python train.py --n_layer=12 --d_mlp=768 --rope_base=7870.0 --beta1=0.9 --grad_clip=2.0 --final_lr_fraction=0.1 --batch_tokens=[16384, 32768, 65536] --doc_mask=true
MLP neurons of a small language model. Each row is named by its layer, matrix (up: input weights; down: output weights) and neuron, and shows model dimensions 32-223. Each number is 128 + 32 x the weight over its row's rms, rounded and kept within 0 to 255. Numbers have three digits each.
After each neuron's rows, "fires before" lists the tokens most often just after its 100 highest values on Wikipedia text that the model never trained on; "fires on" lists the tokens most often at its 100 highest values on Wikipedia text that the model never trained on.

L9.up724:127110186129117149145158165140131143121107077118124132135146118186088132151123087106211150061074158136125119133099124150125164069129102089142120096146106116173074134122148140130178120095182101112098120109087161160182119183085112152123179144124171153178101091125171142131146131121121136127130115074107098132114111119102139160128142175124085103106110146084075145133087116118162154163096135154061160142055142062066152142112128129088086129152119190086127124136125156181114145100106194137161093119128131120099120096176145134097127112137133098147117122155126176113226139113124136132
L9.down724:132128069088078139129093144123126143105105141164152127133160120067133088118098191135202156113053111081051175130128131116093147159153090124136131095086108108093117182119157156084126130127125125100185206061162120129137138138165088194145109126122126108107089110114153116115157119051080116113199117144130164130149196173090148130135080162079097121102126126132121115071160128167173131121157152118154130133157113133150159128133110100117187084060117179142097131170167112130164133103164104110197135104122123125145142128068142098151136166124063083164060144107084131118117123175052131111
fires before: "0", "1", " ", "2", "5"
fires on: ":", "–", ",", " –"

L9.up190:107070113196162130174097136128085089143123110155126136102105171140125107134127130150147141111122100128099109126093165157103123128140149143105147101127157086133107063179124184100143129149176133177156097089115164097151104131114170164156162104163110154094160049092113140086105120062130153151129194146095168180115097076073120106110124183123093157115154168063120205185086127130164171142054138139096188092141136134174069149137080075104099111151114109154083103113150068131152181092098129105144146106146189123163087132164130193084122149142051108142143161123124141110119147095115085087
L9.down190:091117098104120153170129145124102139116120166126113187122179125108123121121145102096091164119111104162078114146168106165084137149076137119107075111108123102146151094140090103141143138122131129177184117114155131212120143117127155181150155037168175105151165127160189098126169123111155131123085138110138131132096150137113141093108078130158091149154140120060167105078100108140057094149167181075170165096161133181134118152171142133147118103144118122160046067099109166136151115107103121092105158103163148130187114121107104173124045172086123082124086123187107153160085123110146088139
fires before: "1", "2", "5", "3", "4", "7"
fires on: "2", " ", " $", " (", "–", "1"

L4.up724:123155165153052127177018079135155149135128138194115144123178124131121139124223110164099099106170183107146136119091120143101110192139169113146129133196194109113087141113154141135152144149124090122115113146148106109125158152140163166121147154128154127142119194124141139126143164117144127119117120167106085078098098140094110147149158124123128158155145134067120118115089103128218158176097115144104138117147150131127165114103102130161145163191183134095107125171149147139151216126115125144133124077100117033115134124103087170070144198155118143129089138077187174056144138134140140165
L4.down724:091152141112172099137120105153146134104146099129073115162111148134136154103199120165147093132145177124164161154114125093150132155108112141109089151158141129177107089163084117130113103135171154162103105101166183169132148129101194136128115090175133151134137070133193087072130144046154074072147149169127132098109113104136089116155065136134083047102143117149156152133114137130182151120101102095167139109096168076092094142143105122121174163131118150091107170104181122097132088130162197104121142125088158027209137133074128157118101232156116123127130088100187140130110102118082111109
fires before: "3", "4", "2", "1"
fires on: "8", "1", "7", "2", "d", "5"

L9.up352:090130082141183186111198120165077108120157163130142086140104120139064156146115120167132124119167119105094185091173189149146105109148142117130124106176133158153149162142132199111105143075141140095123112124058148110157135122195134136133152097156139123173115076217124154167162180150122106084110148127130109129135062143122163131163122115103125146115115155086138069154089136136144042097160125187101125105131150136073134106107178140165089150203167087100114138101102049160145124187121138160059106135085125131083113192138114086128121087115088120163141092135126160115103116141167110143
L9.down352:154162081116087121089147090091130145141057129118104112099103151142113142119221177106069177148107188083104156136140103142098186103147170107122147089155124128194079147071130120162113102154116162151127172141133120108096127149136132154144151106113105099129168022135106097160054151138083124139148110173131134092162121137109097157114171138167178156116155069127155171050113136135095102107106149105183168113139152171126139169137119091088084150086134161145112154175101183114132132130068058156215104197106138138119135107075077188109137138138170097151125186079146123106121094107141139102
fires before: ")", " |", " (", ";", "5", " m"
fires on: "5", "6", "2", "0", "1"

L9.up462:138112077159105157166138119137170040134159084138085102192146128162101224136124078161129105140151202171123209120143128114112135114106114125140146117081094136100153135099146174177146131167115187107148124148125078163170149149160126191116102111103118193108136113116154158099136115107120122169138121143129177114079110150154095088157113099153093135152155083138115096145175130154215157155112159112166110140102165148182168091149071186090128077110113181111129110132150160131072106108181125155098093119128069101129118119085177059104131217139186170154083203185147117075090138088143141125
L9.down462:165159151152109097221145119159137056213034124180165135184099115165131173119137087175163113148127107127156133119150140091127128144134113154155108178170109134159112108157129159151172154148151148191134120113133154130113175159148097193126154162099201168105100136114154086132108164132113151169074080124191150113130070140104124153117081126084109136117140134097107109076124190133197171168137132102167137124127129105073139132109133123152114089110139125107069128121099145145105150123132140113105132144102077060042093102159138070134117185179106159093094203160141091111052103085211130077
fires before: "2", "1", "3", "0"
fires on: "0", "2", "9", "8"

L9.up450:176165142147101107110154143107054185082170167172137102165138117072098083123082153139124161135163116182122149146119087161158116118105209155090142100182106093156100139165119158106185130073063113137145107200084152083136111109080120141111151122155148143172114078142123159175082172062125127102177126151100070107079055099213155162129158132118104146137110076150132106113156130121125106159173111130099156128125205106163125113153093153156135152119155111142117125147115136090141137130129118128117124150128078134149202126147043171069121148119137072138116132070103172099151093103143113114
L9.down450:131097153133154100161111125118124089119157166141106142105118101082110139192102113112177163102156078124141137146097119131166113128120152167111105125123159133082105118157123143133157119179096159078128134104139156139145075147087097084136182084126075169108137136144163086080103139147123158133128137102123154141077087157210150146079135124133141108111151091161163130009138136125145097152218119149117136056149115096103124167167086114183091115147152111132058198177102100177167156134149173133129159109147088088099129124126043126120133111142098114102100142131122091129134148154105092159
fires before: "0", "9", "4", "5", "8"
fires on: "0", "9", "7", "6", "5", "8"

L7.up351:138143107114116153143126129174124140140117127163136093179075185130125210150108138172113109151162147141106127122083116165146166144135146085134170120122099113202127149182051152123138198179128157116173157125156171150178158023135050120156120159145107169085116084129077169096088115160119132149107136125062125152084171123140107106156190183145092116078158069171124104073141044124179157109090173207109070098124133110125129122158142132100122154113131169129089136092106135118136097073080169158139102128129128117097110082146140166114104121134118100137102071153083124122105128126127100146
L7.down351:142139128083174113152176081129174135127132139107103109154069086126159049147127130099051143112133147112081148116082109149146154103150105118101122124200127106114115120132205095111092115090077169084093112137082144140068156093142090149074144145194165121145143123140159170120108131081091142138151177118126147119173227119060138109140117127126133122074153115156151167114087131128128062117067117147140147188102067164145173141122147096140156109114130117116143077093130173189115149157154140072188183163090086115119101144136078172146175084132120147136168217134156143191135164157093162161
fires before: "0", "9", ";", " "
fires on: "1", "2", " by", " –"

L3.up516:172123160134122136166149151117093156127124150121104135119118056123132128223179128173175179097151171149160097089144153117169147095153107127104109054181137162186098107109167101186066150120103136112143129117127170176137109148141140074114126135122090180140177100112171123153101097154137136123080167138082094124149106184118107101163124132126152144132089151113143147109076128110195065081114103115121115111100097114114158104063196119145153186123143130170139207157161114135105120121157150175132115140131113170189120060140161156126107126163092095145148161112148166054148113104141097151
L3.down516:153153139117132134151040152131062120130132206147076097150138059201126132140108107100217131139103093142178084103145144112109175088154127099187093111167146169130060131088142098160136166098128109104110091135127146153084141193116092116167084071134154115175103141137119162116105170135120132139093085103093159067131182143133061153150095149180135118076116161118148105090058132149089102080023151109111124092150168155129155124140156141124154114116069169134079151151166110178123130108111137096148083096123128082119097122121175141155192117199084205117111151109117161088172183120147124163
fires before: "1", "2", "0", ":", "es", "s"
fires on: "0", "s", "don", "ang", " Van"

L5.up302:112143128157147128151123129112127081143124060132115102142106143170056081070098103131130151128133148094124169140107127158068159065106108156112136126137122143154127181054170073094089135082150073120110159085149146084142140102118090085118112150168131130157153156124147072155162182106152036154023176125116131050160107046129144127137116181113126122197144118128122135100089127188135086128067163117065147160101088079153133142134139114141139105125176134122138124127097142137113156077100169086130169134072129080137131102110101124139137108154176128132131181152121160102145086168170126102
L5.down302:130132126117100168142153144154165086142068171145127122174132110150089126132153096127073094086101153085127210108123098118125142123140146154189138127150110081154111129096118075128132130079113140136132133120083147112159130115095179175104131135105221151118130105214148108167099126122218064095109135123170135182143145125096126153106095142113130148129151084103057120095107115179138144114188122141067124126157074130158101078092132110171102175150198123143164155190163101132174118157118115109125136133107142142115176152136172061123105171126089180125148045113147121101098119136155127127
fires before: " ", "ite"
fires on: ",", "t", "ate", "wa", "r"

L7.up764:130092177145097099191135083059099083140122116109082219097116103121104125115135143099154180146097104139128068078121170162112103139122128104172179162134154064130139125167135136130074110146145089142137138099147135123122098140143122087157128164135160143083184097196178108082151059081105129135092090111048153174137172159158124114106170126054128139159103137132166102160153134121143155143105171143149133099109160147122144138153144139132077115132103150046065146121110077061180121148052122168163149172140164112145141149128117184120172161112114135179159171155108163122108079143109103071
L7.down764:135165139066090148138156137162073081125145083106120100094155126140151138082171199152186149127129133170115144163183163173106111161095103134110111186095145126209132125177082139096100103128153092130110144072127119156157178178091104191109134084174100112130115136189123126160146207092086109108080107165075116130154107123168150196124150144092178139144114143107106155127065092098098187108137173105118182149111160138134090111144140125147094153146144150116089090133100087099045130123112069176141070171124098134177115115155099164158153145165111126052140189125160174085110063150155073110
fires before: "2", "1", "3", "7", "9"
fires on: " ", "k", "am"

L5.up401:148075126122181128136074111158091138174149125108119125120117092205103139189165118167169130132136134148114077092209115125084160119107125182138073127076074090193155169186204128101126121132057141163173111150116129131072125115142131105072160131145131219142158088176080144155138174157095165145145153088021128098155179155126142107112164178140132135138125181152118133093120116121107104156132178122147097159195089157156115152057122158188099098141133100098132146138103111165191109155107172163095118165111116103115145164118141053119123151198140127121182186124153097152164093079101158116
L5.down401:132126172087141135159102122165108156122147154153114116141142189111089148174133146133164125130163110110130090139172114135149158127137175149103138129112124162192176089102141131136147071136112129176146164100113185155125139192119205123133142103127145131085126125069125106159169123119132091099063079122073067148117110088103172115148179157177146116121095133128121110000113172128072191149139097125102136110115098167125125147147094121116161188164122140141136166125121135119096156170128133121155126132158153108000086133198124135147121110162112093122098167125158108107133124148096167142
fires before: "\n", "==", " The"
fires on: ".", "\n"

L4.up553:147096130098113107165106204102141073133145089168123080103130125094125113081159141149163201129105195145109079129106119071111111186181096108153152151112156099153121189126188138073098085125177168132135174157136127140156132178158144151122166123061152140126167175087171150062110068165129093111122073133105118156170138125171169106141167169089149092162173124063049183111095092097107139093172126122174115157135088088192125113058149137075068137055132145108089096137145139153053112117110116157170132166165117108137129135108137118108110136148157125189148132137173125166135134143165125087
L4.down553:122144131082120126184126112097154145143113133105094080187148184135146029133126151106173130169115163103101137100167109093122014158135106134131138161133181177121128165131156103137103082111101175109140127134174157131101078179149075234091162148135140129127112138171065095084165094089109098086138112091130148144185112142178157135149075109155093122033105117123123160154137140143135121179107073089131122146113124120139111122150077138110097169091179159037123095135152157161111154126134180126145141105098166139134148167130123135107113140109089102132137081104116113125078117105120136160
fires before: "-", "\n", " "
fires on: "\n", "ly", " part"

L3.up453:091145143143107136105066111186079094113147156145132143101165159146176159155100148116151102103130106140091150114140082116086126118123120097094077113151180122117152166165105186137134137087086077105165141163128090107137077151153147158061127125117106140142120063153148126108132178082121103078105098130065191158098135138140042182096065134131086053127164109112181207142148094174137138144122085091106140109144122127110118164100126110086118155133180089111150124114100077157166100152153083130060059132121091151136179154033083145132120079073120147081184074120088154117108158129107101063
L3.down453:107044132126138081123080118126107152159133123178119101161195120071119117103114110036115161144154130091134098128113135124112154107111119135144106188150093143099185097226157174057113156177127103094135092102119063206155118109161136147136192127126161129214201193149106104159158121110146126140074095128126172124125113098050120134128080168136101074132165157129180185081151129132150126153130172097131143162156117149138132146113144179066164161172114122172097078090150131072140123135125127091086069159099095194112140125125128134148114088142114115102122157137184058091059124126144129176
fires before: " |", "–", "."
fires on: "0", " Apps", "7", "6", "c", "C"

L9.up486:096122129142134190179127088142177073123115089116112128084158135149153115143129130096120085170214124195114080180094117139123116109171155172133161122118118116102081147109131121093079155137135143141103089127137102130129141146151125084150116118117075081152100098074120116196153212075132080122132122089090130113066111103182121150105096109119082129131103122133139157132120108156147110114123094102058171130078182084155112105174094087197068118140126100143159142145157155168197172134142114147117153125101214091119128171144100125113134190104090129107158098132089135121158128059189086161
L9.down486:183154147121104176149076086135135172040136087098133085117111138142123083150163122167125137049144122131151134192117165063162159255129165134182149107125160120122109098095168132111180155086062235129134070124122084134161130148161111123105102096140112134125079177123109137055152183117111102106147142132120092160143098160124101166164095140109135120143138126029103081093093158148170126079099112178111121153150177082078143106186100117130158148123122147113112156124151115172132150141160117092093086110190099140169129127124146132163117135160072077214109124092168147128088132134137076120
fires before: "8", "2", "1", "7", "6", "9"
fires on: "2", "1", "3", ".", "8", "4"

L5.up606:118130181132157121124102137095128156118134127068094166148083088119228108155176066144144120171174165127157132115161161129140143130125176173124133061104133076143087114129082075127178108142144150124164209131139081128128208135109104117075127065097148107117154111136127123129146088093136084108159129167137104118102100108079117165188194142157056207163136175130081140122099081188163115100200157129088142142111159070124143106139110141160144187114107122088133144154131093123146140136106069107174132148094119175093134137142135142049148110119203188150128166154134124131177150170168122123
L5.down606:078117110082147174048148112135154102131158179112076096170164058136131132129152116121170162122163122093119113080140155110150135134107110122158099111147147149161129090174094118190125161107141185140169127086103122165161125158137165131116112139086138090122119110136098136178129114153108132131129132124130063166176020042166127146204111102106121131094062159177131137053131174124081165126126161117105130176119116135101088108188145131142153113134163082153112090162155085097133145169151124189106192133113127134162090119134121184104072180151170125091127135106136095124089145106069145115
fires before: "0", "1", "2", "9", "8"
fires on: "6", "7", "0", "9", "8"

L3.up542:144126086165131080198107147168094119138162106117129148080150148094067153202142142076131068158094143157105114091163155096106159054133172136150119151150137111157167184086155155136177127143192121119179017103149143128150106137133125172120142038114115177128128195171101155148155118146122173201161126134082120139113083141197092127125170139130125132108155122137086083142097175109126140109117132169137115101128091148141142083077132170143068155149166105120142101112106133085131115110094124127150109077142141094106134122155186140123143211108123127084137153141125124165109172155177120070
L3.down542:138131132138121175186082123143104132146157133083099126160101092076121169164123146171127098105102080144111133088111092147132144163107096204152103116136063175144101125102096108145116160176114112153167045073147134160115115143111156109077104083130115097152148088121125152138101119125128128149071069126137079157150085185128154156096127148145151133164177237152086167092135109212076135082062113134070104099162116185166138115102169134095140124145064139091116109134131184103127123098134141133145160182140204090082105136102155141135135103166105098140134102110074111122154143192113115132
fires before: "\n"
fires on: "==", " ==", " wrestling", " classification"

L9.up153:128116116159125152089142161112091105118135129125072174170147118193168180123149124173175129163153153181074154127174111140109127155152072157106154151123180141124132126122127188110189110137174157111168145135109114117163089146034134110164102130104095129125105119119205096102105116140146093156149136083125186097099147154103171120108103081109112194173109081120107122151193173155134158180108117142114184097071167114130115077145084113117072129182151141111134095167187102120044106121135087111135166136135136127145107160128158112147178144157110165097126186136182157051186129096134080047
L9.down153:189136092077150101104127154086050098120117096126113129133157049163099176128079131107116131120110160133113163140121180158100159124115069131139168154073149143129143130064063136133134130126152163199133175093164121148119133119083104104156121150147141097112110129125171057125123186093100101116146144135125165151137113127169139147132085183104068146158103106159159107151176165166128160117179106174082167075099124082156083150125124041148166171163104145112162104181130192138096097108100161140160155124120109120135113138211151083106156108156150113108135191151142131150088152109117114096
fires before: "3", "2", "4"
fires on: "2", "1", " (", "0", " ", "9"

L7.up735:099049142115090155172091123122060162123098145110090142079130089092126148214082092134133157108103194127142136137117080101124134087161200124110089131143147165116150092114089169109162097106156155145120066113128126146123070137176141133123179066102125120113157136101102117103104130097106149127142171109146120081150100149150125129182105068127163113064151153143153079145104159149140145132067095190109113122117078099117168119145172169142161142203128137189152100148139171106143175134106187150153145146110129090172198159166153170130165124120143144165150126075111139169076111106171127180
L7.down735:061115108094040116192138155123103117086110124116141120171098143097096145190152093104186227149092119138046135065102132170140159111083137205138084131088131192115114116135098117129154162133093137163115087115150110141075128120171075186108138114141101114086145124096147166137148083108103111148163072093168127167127140166127114129189107125115128109135147181169097141191127146143172179111117094166190127122127160115165148128189132115217170172117157123114153171141149142115083152090103133145113116131151148107096126170133113168155194094157095152156153102154099118129062121168171076097
fires before: "\n", " |"
fires on: "===", " ===", " ==", "=="

L3.up193:072105063128126162105119112145133132067159113181127150168196176132128065147137129126087080141159133151129106124126064106124109168112151099165061152166155086129077138148098124159098111134089139168117109138148160133158076109102135126111159168133156190080149105130163072179087139085104100133065120140066096101144132103111139159083078138117072129164116108095175103194157193121150106184068115122141152192134109135159123142142144090158128110110172121137170164116057124111117096179136150081113097200068155110121132117183139189116107187054109167160157105084111095122109141136113128126
L3.down193:097127192151096092074080151105169170122135137168134093141115093173188087102133131172099174078099120130103150102048146151130146147127123087064118154126151133076038099132120123116152100109201189124078086153104128133086133094125108159170142125099144144092113145100174126152143117086107134121091119113117139153135165119096155162119122114150143074062159110104183133228173153138110069165104126157164162130118132116155111174118116066120218123087203110127157143126092152129113095155122157069148112176078142126112143127188128148105168129201141133066146080109129158139109116160135133145
fires before: " |", ")", "–"
fires on: "0", "op", " top", "to", " number"

L9.up579:117138163087123115170146166105183166094127131141119145133124159160090094184128098163088103184160123120175100153160143168101110106149166085102107090192135144149073123090120146132107142095068130167171088173160148141098160161153101104129074114164069149098117126101062137099186095094182126123173123173179104139117129095141111113138181122119189164150116139146068162144158084070159200101134187114105172091115155087122166107181115108136088165158179177129073153168117115187151139101143143141088175125156159151105028129121100177124125167103087091143088115139121144125147159138159074163
L9.down579:077066170163146118124126142147184128165056175063076096172125088115133107096140125100150155144105169142108192104142157123137076099086110149080092147162049146037171147179111148156110162139076133124127101159140126140136101117102162122089114168102178141175184114097157145096108132093143116112149151079159123106156117172114149092074143137094129118124144135143145131155146098126137112094115123139116157170146136119132097205151159163133125190136137091120145130094139132164131140135127100056059162102168081111145125112121091096106069168166101113117150194084148130071085155098150084119
fires before: "0", "9"
fires on: "1", "2", "5", "s", "0"

L4.up445:135075119112155134175116108113063147095095159125086087129170121141093230135120146166112127083145138076157082071122060105133153100155114152094139110075128179162161167109122112121106154143105110150191199123108122211086093090119138117129149141169117160111158091148089143091127101180155146122067139125093068094222084126093163092101186160155092058127129152120108180036186123123067077145118137136097088135198124148169096140091105139158129155160119098100158194130119117180142170179097156170124108128085133091091113122141100094135127139163120091131142141091112117105183147117053153149
L4.down445:159071130147161090157015138140119080133105157121130158116189129153072174151186100122189165130162154087141093138140141136075154132168146135109105117109083124160146154136107137121144149143152111197165100155144118178141145114131161130153109121121136205124184169157091111130101132132116131172060161141093087155087132139098138096153150135093161156117115165180131147000129175102088082140146125137103136142131129140130112114121121112165107176144101109105126142151103118165183147116078135129147130140121108115044097124129165155127142122101143091150131150041152133120147171133111115107
fires before: "\n", "==", "===", "2", "In"
fires on: "\n", ".", " "

L9.up203:121094090202112152128169098155082122178157134193098139094168228138109173191167162164168139176123147157145150072144119139141061109193144102110106076111152163092108149119122180090141133163121098149109133110104136092171115167148169205132105153106119090098136105218115147123121150113139159137164132086169099047125101093180109183165045104136110129093083131153147122120075178109138111180114123108119126115070150105142096137124175091118040104132103119134161119165132112101197138152110154142092078117108103172119143138118133139125127106104131110132138122127134123081131102076135190137
L9.down203:120095197176125179122147135137116134140121156125145096142136181114139166107135144123157155083136088128121204081127145158148058132159156094166115134140173170151147156124130143079145169156122117154175082087134093141166119031091082154101140156118109101079093123132039156154127119191152105129153109085167135120136081079170077157097148146136080110140153134181111152144112186162196077174107127077117125095174087125023102151163125065121070095177118149166119130108103135113093114105107157133130128133121064147107108071131119126115104146110108114129071152148112123146120134199135166158
fires before: " (", " (−", "4", " /", ")"
fires on: " /", "6", "9", "5"

L3.up534:084093201131106093092111158093064146159126134152098084108165091143145120115153110161142056179126104195132083144130149114115150126165156097162152119152129121138140130136111125103111131097177168113181053130160139158099134141148072136133155149114119146108155134140150113152191160205144123170144099133098134165136123072205099139108121091157110169125160161158164112122105143114089140148108121204146120114100106123138123071138165173152116120164093182085114152114152150138169118141155180099118174113097129088162134165135084141121147108108204142176059141092124133120163143154117147164
L3.down534:148138111120108179145112171166179153103142154109107150106146121102128076121139116128159130176129068069121090138136170119136111127117092132147128132101122130156076085173163161165097082111133116103125123066123130154144140126126140204087041138078094116160095153111124135099077170078167101057095036145158116099125120135120086117096154127099125114085162093088133143135132134171136148120132117166142134133133186125161118110203156142111115168119184158132087109111165106047156118150171150059094180103124148145029185171157108147139170056131163102142175113087095127117113174142148096196
fires before: "\n"
fires on: " ==", "===", " ===", "==", "\""

L3.up202:175095180090166074140183116160139108129161144103100086111139117076120145126125148098166117160134166119126112121173134145082121094159168175141091165121137158111159105152141121135143122095107110185153138128164156194113137130051100119124101116145167151062076101136107144132136112127109126171092103134096121111175108136195055165159102168071098148115179162163169173211143095101130151123168053132168128129164063137126074086152076168152085203168113126171158136109127181111112122131117132187160078124124078147125142160145191100134146146188124117103141113066063091106105164170110155171
L3.down202:123136118126162111152152134124138179144096114137141152138129127054077135109148166126168148159120151179074158152143110071130120131172157125088079163144079154157183131136116149118172162050124080174132073107112135155125095169130160130114115092140099136097107089173134087145191149085167068171155142143184157141171100172161150129130114102107130172101176183169114115121117079172076159194171088133121105132131140155078142089120077108149114161128109110120117110190164134195067121084062175149094107103154093140097104156114095144075132104140132105176180129154134140070087130114150142099
fires before: "\n"
fires on: " ==", ").", "==", " ==="

L3.up356:128162139169138130205127145124101083114166123144097112109162147085033116150129133120084094141156169130070133132119115158099110127151141112091134100176148079134152162105150100158164104114152115168155149100199143163090141174124074114141087129183148131100104110085140121079115147117043129131145110147117134122238125135164123143096179181083129133138155123162160116133122124066145134106187079193144058124107058162074118076109139191121078176205087110147096175146104122121139123112094096160160082089121152064132086121158141168126183091137116147202164137105169135126127217183099127114
L3.down356:101105098119123081111156089088142127135140153098106111176171114117099085112132188130176183185097145140136145169136122155118093146162148145145128125101116208153122183176136140118172137125144170182167109139096081132095098125119110183096111121150147126111138083089138069152138079123149084107121116158083125129119114123186173110152130174166120130100105172177093168000131151113095106178144138109122152161119147133106105106092184162152158152115159098086133062139125149133121141097137161169149138110154163152072110152080143153099127106128110109164118139089124153161112150071194132130
fires before: "\n"
fires on: "==", " ===", " ==", "==="

L9.up125:123128132131066145150173119159172119086193121137156135096098171110165096140096163144094089143192022130132122114151091110151126129111109078105104110137053125158107076137161127128135150135129131123148114108086137147142162083148187101084098043158179152144117107114099145035147093171114143157127159137129141103159104107123078129138133157149098144137171099091138125173074174145149148056115137134083159118143128129125084114134116148121138155101155138084121187064141131100046113163142084156074152136118166166102102142081139189150103164096135081182112150099126154086139146134158097103
L9.down125:189164101134123138137130062047111113144146154117141127021097142143103186164103164154137202157139173168097109063128177167145124081101140150126102081134121101158080119120138073112111150160136137136076115143117139129107179100167129116098099129144162084168143116138101125083123153203141138158158126124083120171141105117135149080199125157086122119189167129158163169080127113104159157069190114121143138143067161080133105121106165129071126143139128122127046120130137126174127108092111117124108155045113112130110093161103074205121105112136146133152128140153123135122142101139147123090
fires before: "0", "2", "4", "1", "9"
fires on: "0", "9", "1", "7", "8"

L5.up406:146125118136113146132146098093133133118152109155066096152084135124093145084116179088137165163100153116149116087153075094096099097156101098131082153095153140132086133157177171139126181084092127170081113078143178107149145096085142137101113104148161110186140090132095190168126088141098048083095077122138091146136138056126079105162092109143113084148152127121194082129116136141151090144091112132147122173151078124166133070113189130092157170115114092183184144118061131087069087189128145077175077158072121172107153119139106122131102092166188141123160178174141098050123110091129109096
L5.down406:122119207138137049152149168129134103114164151154139152098082147114132129079142193177120136172105123147084137080114123144132123118110151132148096165104153109129101140104078139110119117148100156137117127119084168140165107124189121146099118100151101131116088154124145074150106178154129130143141110084143142200115124092093103128115090160137127067134136106099177085167104182119124097077122174134139124125079059086117141093116147152118107120125145109178108095072144130074087095221100200157112101125101157146123158111153113092129025104176140125097169099134087128096110099150140140121
fires before: " |", ".", ")", "ept", "\n", "–"
fires on: "0", "c", "🔨", "ra", " of"

L4.up282:148123111128128144170094111129125180143116180134124144116129174166136130175187130095086189183133215135105078109121098108131062123141150169130092133135150145102165130171159118106166075065152161168137132155150102148093142122151141177069102145168126178104148063092187090129155123122145138126056116097079092120157141112141137117121132173087118180148162098174117118153139160143169085145088117111126116100099123142164107134059185102110051139125098175110129135130047096071034164120147118133127129141071193167105080134078068099159156150115158150161157124122100059110119153113143096101
L4.down282:099084133058117068104073127130123142120123129111113146081092164145077111110124206102190173195075160127147143149122217149129158172142123124118125157091124206121090158118187102120136151150187084143140145123117182127121124142107106138140105098101152071105112123133111077117213095147139137144118073150130189156118098141143171140122140113186132138110139139127132183014125146099102116115156127133164154132139110107153137105165112153129121127149130109116120143181115139109106118106107121154159134117116181117057057126114144102117170131055142120138127145147168134129120173121105114053
fires before: "|", "\n"
fires on: "\n"

L9.up161:118105122096112188048088203118128150160134158136111103072196136108123085104174198110149148110161109165093206130146108162114148178145166095145152126125081082148156078178064182161097059155101109186081158103083116110171165112105131129130094166133167114065162094160118140123135153157190117160134134130144094117110160130134146086106115146099160105127156121106091145133160196092103182150104168154068151121164099108145109060125085182132116096191101117147088101129187105114202115135130158094105099111105142127109055109129104124101154176096055122111060092166188103094125109077115133122
L9.down161:096082149113158106125084171073129152110133162046128044085149182124134152114107152130141168084122087100124103063161149120151136093123122140128102134138118131094087128125118162169094149137156095163045115157147080124078141060063121095142155121108139079130146153070106114106141111152180148140130162111140075087154115099170133088103146184102147089153125100180111087199105177061133149056184158129134103084142116100165181148090132149195188106144175138166161137162099176120163148138147092150129103128114171154090120033096086159124126127122125200121085110112118133144084161122103129111
fires before: "6", "7", "5", "8"
fires on: "0", "2", "9", "1", " ", "4"